{
  "n_layer": 12,
  "d_mlp": 512,
  "vocab_size": 2048,
  "norm_place": "pre",
  "rope_base": 10000.0,
  "qk_norm": false,
  "bias": "none",
  "parallel_block": false,
  "init_std_down": 0.0555,
  "beta1": 0.95,
  "weight_decay": 0.0,
  "decay_fraction": 1.0,
  "decay_shape": "linear",
  "batch_tokens": 32768
}
MLP neurons of a small language model. Each row is named by its layer, matrix (gate and up: input weights) and neuron, and shows model dimensions 0-191. Each number is 128 + 32 x the weight over its row's rms, rounded and kept within 0 to 255. Numbers have three digits each. A neuron's up and down rows have the sign that makes its largest values positive.
After each neuron's rows, "fires after" lists the tokens most often just before its 100 highest values on Wikipedia text that the model never trained on.

L3.gate119:102092163103103128119128075083148122170085081146130160124105074115129171166094142111114116150085103097158176119148091070161133149193163077069143200134083169143126129123150081154139146137138091135099064138099156165157102144160118137102158174142144140114145122125121206094173093193075110213056155130091121107133163136072090100118162099175125119129114120113076136125120137083132136106166141108164151115115148128148116146130153137128144137103171142152130100182130144157120090095197166142142087148110147107181075125115104158129108201135071180153099111209090127101112103191100169099
L3.up119:134129188153111108148121080130157134136185169161096118126150145081132126133104138084195155125077110108116110085117105091063181130107085119105114134160167146138173101187169119126103193125083151144093091093112130142135184147138106125161140116149113118117084150142089181163160146147031147139165176111135082101149133048129135124175117164180152137121101114082111135171113120033182121100144119154127185051102084135176053112087134106126127126092117151163160120188099170144127116146130080130172113157165184134142141120121115103119110094145078128181167129185110172178098149125136131129
fires after: " (", "-", ".", "re", " with", " E"

L5.gate144:122155145155141171168137154173166148149084160106104177102117165084112170180158144145131066157178138125085146122160124140109139170139094127128167136123105127107141069119123056149116150104097127118064117097151177116119119141132141068144169140143138140041150078095137129055090162072154195112072132083147118153152130124174163133094161105125158162132190129124122119177168128149085112152172149086121084159122053114081182119142091102147115178185103107076131145139122110148089103121101115130130081093154121149079132123100102122148068140183076083052140144186087098125088115157136120085
L5.up144:100060128142141127106168089129159121075077119155115119125099098120065135187113117065094168088073111128126138106181147114125184074109079148125099135166082088081148126120166128099157101107097065121172194115102151114070196101095138116117104129097135051166101116149075103109113103183119176072140100099098156144149154136133089112114120134114128106114132089111130159128148119173135173162094150184183159103122087129152097064116120168126085092169123145154159129117097128152089109135135131112141107154097109066119133156132206090162123181139124167195185179121138133120082183093110165100
fires after: " No", " an", " no", " the", " So"

L6.gate314:055148127122154119050134126128117095173102140118088155063187208088160157154128092120169121098131106142157132172115140173139152171125140100097187132132119140117178075184110159113157097157161139144119111168143113102155109097144151105242174095159111155111073152127139136104155144128160100134127075075161121127159144173163115161122173091116096150145102118190066102163113104087135192115157092100095138110152101166095170148156124076149136147133099136134147116145148108130191135126133116153121106041168097090093155084139076105130150151140121162167058120138088175100113110093125176149
L6.up314:127149126135135102089138117161159149132144099128190139106133122108158086158122118109167141025104059110134087169133137117096170083074089095123102130194128119178161146123104066157114102096118079087130081098142065188181135127127054125126179106122062129119130134109150164078168104146165104094136112106146133156103147198094206109105120110071129097150122094128134095118170154100127129191084119160095161150182112130182166073102089127166104110139096153126131128158107153147147107089147113150124059066092124128081117109129085112119156085114120152133149111148072134155150053144077129140
fires after: " ", " We", " La", "c", " la", " we"

L3.gate121:148164086103088158196118096145130084113142131143152166145149162089169156093082170084154184117046112190097067108067107125102086109080130075159066151119101127130090096103118148121118082122143095126107184122101165100115121127127085099171192174145053110120140225186073086118167158114131093118168169139104150131179124123104106113102096144152132125108119123178113056149069117119131095146183156128155138131155146125130119094134146161172078122113123072135144113093123066143167140150130126108065139114146134144128159095139108171086132110121043127132148120165179119147120160113142155114
L3.up121:104146102141090163164162139137140234140103143112131106116140047133155122161096199138155171131095097102147173076095113103162084165109142117129130139103136135158133109208140169112091090107147187136170154093140114123125059146136096120228127123156065170122117172131114099113158178166124121127134092194175165153138156082149149111105149082100147159139133099107157123113160103134117159109095142100119175116179149091151102142167163182085071094150103155165145162144101083161124088138123113145144149116187084162134146089061075128057138116140113133085141111158059119129130124148165149117
fires after: " in", "amp", " at", " under", " for"

L2.gate238:111122072125117142084074159151161173159103103066051121180166137102141139132181113144102088190144120104139129166134133118107105088122106131132120100099149112134152101109140225082144132114186123119123169078119158120060123137156136084143093164099079104112181114108112143113176116128140128131156070158175119134150103136136122077131118099127093145200213099186147158133092146124136084109136096128141086161094146139089124211198120123102083122148151126083110116136172089112129122069112119097141163170106145095100082142195113118084078119157156105131122146129122144128033151152134096191
L2.up238:082139110162098112145141174139170151108170098164109138122120100186086110140184089089124155133128127108129140100138163130133087114142130141150175112104157141166156093089167108138174109107094170137161089148165106144145119104106176123171141099158114132168180100085066136125159060081073206188107131112085141098153165128124148103118102142100108124127116158173143084173105108139137135195111154101085126105076137109086152160223175100123141183126128143161131068143160145104142135084113113147154128152127179169045119184187154092154071194152129139160188128139116126131177092158121071098
fires after: "\n", "de", "one", ")", "hi"

L2.gate18:132097122125173097035211127142095193123093168125118131150170102078180145123140121058124114085113188082028142067101123104088133134090094120177122138140149095158113132130142188088140123144132146114133143191123169084080133199129119091126104135124099118131127156091155119084119133107149158175156165161168113099129179098109164186154137158087147156092145117172094127101082178134112114101090150096127145170115112125095138098175152151219159102113178066121103143111161123167133152098133062122113128108133086120168149098119087131148042125127109138126137113103155104144159104141152136160
L2.up18:094130144123183104148141137150129158155158112115144120123088191065081157142146108089134123144124141138056112139169143181202129111102140147157117138134192091173080138162092135150148136109092082149120132127162186131090155107117132128151082103068104100185104090113101115144131182160156087179148171101137166117153166148143180092165137126114114084116191101195106151096145174156062165139025158120125102120148147085120153117107195133098147142098160135082136118089132121121165153082140140166159125127153133102162097115166140201149147119081096064101141156086147055123107092090144081105
fires after: "st", "b", "s", "w", "ight", "fer"

L9.gate14:161126108123139137159121126131123139109107149101129185148126127125089095137084119078135168044121110180136114113089167115176158102076091107083191078221103156083113136196128148102149126173133075130060123140106173164125164128097177094189139117191136155064081157103045141164094106119123089114130086153096115139126181134117144133124167088129145135196109128118151050160117148150129096175172128108114107165208133082121115107132140095164142144100134095120115148082143143144131119159110114158135094125152078121109195150157179162096079136112056125150161133134143138160141177101121157099
L9.up14:059099148124146147113098183169161118135111160156095188104100145102065203154148155127119165138088106079172123147157058170174161132179097126123128117207106104115183111141143094126148186118082122193132149115104229103164091106094119100101100126145122190120132104146100105125048108123124168018137088099168122122089162089134133135154163145119110176165127138107095137100154130148158115132096155061120158129097138107154161104113113131112077109133109114123091165091143140134135132120111142124119105107112168082104177205120168150183142170090120132132114169118135161160104092134159119090
fires after: " No", " in", " c", " no", "ed", "st"

L3.gate505:074158082173150158091088129139159154091154171106146178104121162116117110142177169145129192077162117169118139098163158212087120102060213185128165095156121094115115174099138061149151108096129124115115107152119169145173106061100121156135124176122143146158166138184098106114158151099116091123126142135141121155092123143183134086108122112123186118128077157105130118102177112129131108104149187074165100103108128115154105109132175111094143151137124128116118089149095133197119105162158175156130109032075070097163148178099149108135172122140116155188180140145115100125101161142192110104
L3.up505:128096125099120105147062124126132118138101127119093125171148119142127125215127077104116168165129140135101094160111111143148087143123112125160125151138115164161147118123130150164171115142176129131145182146145121106180088184112081119137125165110065124109162109137120092117190128076113134120102095158198222169107133099073164106102085103045106142154071172152110154092104091132048118148115099097187188114193145100114156162112106148112138148137137169071183137091118167130123126134119151135145109108120168146129064121114062118103216079174148106126090161132105088184134110142072180130
fires after: " For", " for", " La", " at"

L2.gate319:100150140101178108132117125097182100089105138075079101174112148178091092162116144100130167096134124166133189135027029137146145140117163153109085113108127156123128083102134163082126086162119175185092088114147161124100097141101140105071103155174137084089082125116191096124166161092153107082117196137081106104138113083066090111109160135133115115107117126104159121085119173104188144135141120147111145131098059192114139163149129107140121134110178119125125152159131113113150147162130185078136105153114057119100104145174156108169146100169133103121139118119118104132094110175148088221
L2.up319:147125126176169094140113184145141106116143154075172158123099098167110159157097054115101167125124144094133164092095119090091167129111086145119137142102199133119137098106156154099128038157148160145095127168177137139117116112072133117129096140124116078135135101096125162129168153110146139165138144128161142121129203145113105147081066112117137090116125073106169131143136179144122178160111156140158158148092100190160151175123120127178100135095176120104070049106124164041164158096089170063208155176084183179132107113201156164154123127139133097156169152108124144144097109160113151121
fires after: "\n", ")", " is", " was"

L2.gate384:117153136089124173084167140097120105075129111110121172127164151139147113183156191121133127168111129108175167135091120144139148087122061144244206045146144152164164194155144153100110070118146216137106076127154102107126122078108111176131107132110186125119128161101185127156160131066121083141144122198099085081087113117128125109131104170136091168155128146122113122143116122161114097136144151095134137124123132113132182127117137188173183145107104066176097170123121116104098140117145114092139153094112148114137122138160160132109143127113173091106158127204141095100090063068129169102
L2.up384:125100158072101139081134084086100133122114119151121104137123132130170093061130153151204159116072174138091138121091201137128125120104088120127121113129111111109082100180144106110125091149114134137117194138080134106090149113094136096130088177094107181127124177159195069120049151137148112172129071178140120149164147190211131096065179132098129108066217098115161180089122107195153127134105116120064127090115099139091092131117168196126153136105111138103111162164105126133153098145139148125112131133154169132194149083113164138103139122116102187107156103129100107154096162145092144145
fires after: " ", "o", "am", "app", "s"

L9.gate124:071153162143098114081132113124097132132186115081086148122154115120084083110172151183143144081199127117114119105085149110126120100090140136107160115153058091129111122177111096170119195131176099138162123105179132114157086144115099123138135112056159121105091092117066176167120077089133146118149109161160118112144131089095111078132080134101097153179128148122215116132122095213120116118138103184097155135087117100152135116076165099116184219119087107136142088114184127156121172118109126122094087093107174145167144165165149146110129190098184123184127147166118136136068140099128146177
L9.up124:107107171090144186133040197077117112089106091112137090148147112122143194127170165174143081153133115123150106127052148119144161097133081159173172184108128156136138170123119118116168131101105114126148192101123139134139103185145167141218093155134129156132070136176141130127120111126126092130132091150128121111126105152096155138134155086137130096170053156118157160107073096139108104168121156112125186096137134178163157179087117217096126119205111126161118187107148138148100117114153161196104078178110184129113135109083081139105152175148126128085101103172175119098133103140130147159
fires after: "st", " ", "s", " a", " st", "-"

L2.gate46:151125107149115121178133113158095058128110104162101100187195087167103106140163137052152116168091162146098122147135115151151114108203132108135092104094165137132146159104120206104131147169194177062174056120079160107141081142125083084120168162133145177173081232131167072164142157155164140138133120128072127097118122145136120107128089149150103119149116137174112104122143163153125106188088095149155134205132135099094162093142111127123131144072127035138146133078151145108127117177128157085152100121147176123158148124132116116098143119113149127134114163081128118097112070173116095140
L2.up46:174171117144208169150124148126158132116120178111114100165137145176080167120176081105122137174184144105082138156107159109150058128128107076168082081146132122134097120147109163144088125129143074139171107116113147168153118149168133132131108103100130098104185147115095106145117143114130098105095101093076106146167102170118167151074152125207135121168090115125145064069150157111133145098112160129152175157125149047147146151147159134138173146112165147119122187148157154116080103078077168174161125122168132121130125032178083166172126147128106131056110152135089090140104191102182134075
fires after: "b", "k", "r", "ct", "s"

L5.gate39:099156127174123126184131097190111132103095178127163212116187156071114132157087140140145144133131135152122147177110091129142162131153075158161111107143183088131096122134137173115179186098150169104114115127141092123183164093113119068191158084125100087140093109129123167129091148129161159136129154100155116171114184130118122113108125092218116130154145132162170098135167129122118202117115136110146151127140204148133113110156085010116092113125163133101099151134107119108154203139147097205134152105133194095108184169105146130137177147167161070130128120128143082135126146132165083106
L5.up39:142168108078161157108156130156151057082124117169120129120147154089148165090149136180158127107108137121090133097137072108035105062096073099174104121152132139175089136139140072137089161133100140121124159103164192083130119142124147139164086128118134103080073150123153098081127089130129163072151163179074140089153179171173104163132204122133106095121125107114096172143171195123125156077128142130128131070046179131110175131102120117164092116185159148128162157129132144096119144179141108148140121185136164107092135106149142157134125140137136074128200157122141159056119152084133176153
fires after: " an", " Al", "al", " Jan", "ur", " No"

L3.gate261:052042105164125136131186118066153116119141103108167101118143167184133126101132126081162138142097161118144142068156177172071067123116105129090095109122134161102106163118142094141151149126143077056168125110109144153070091090147138127142145082130126126108123095148145162125118156147204151125139119131098081104084122037116179104105140134119114149130172072192167174078079134148151103137161123087126136157088179129157114144176104141082160139120106198099128131184182166167146174142160134155148104149095165132090153098149092100131123173165121103084121137125135084174101188157115173121
L3.up261:143124151151147098141163107150156153098128081106157167163178092131149143081092136118144145165155101116125097084143070134164169141169099184124105117074079092147162120173150122123137059081176127091048170114117114088137127196074156178149146107102159148110205125145143152171120108125113113099109093111144103096116192155121098113103072029159197129100137108150090142065150121162093169089081163121132161144192145118107133108147098121065118143089113137117086125136147152207109172123158100150132128086076076101140132122162157158156109161160110156190120107113101147102098108142121098105
fires after: "'", " the", " a", "-", " ", "de"

L2.gate432:086107130151105194099121152146152105096140127154087154102096129130208109133117127154091135118108169069173151105148110095097188153167188116074119096103148120109102117122150195144108114150109154174121133114140169159142151158192073130150186114136068127094115102130206150083137171081176132103095069132111118198148093070095186114094125108089108160123115097112100119116154138081110136194131117084144109201140177130157125160164204142138123074161124107134134112185154119137130124133118064139153175130105093133135110098170137094115211149111162128113093141126158147121062113139077100095
L2.up432:120082200139142146134171149155106118120137128113098169127147070151110122125116067072187077136110164154108142138068113088105149132097082090141131142125105160085177170126159190137114150111103141159099115191089153115156143145150140067085085097189107110147087168117150162138128117104128090117081146135129138153145173103131107164108147156126184127049124166113161084134086124045144136077084116118166114117104113151144173140135188075114144142089168136179112093157076189103129128087197124133163134144127109129142153102104180132127155082105121129166152068099096118151174056149073190142
fires after: " ", " (", "(", "-", " \"", "M"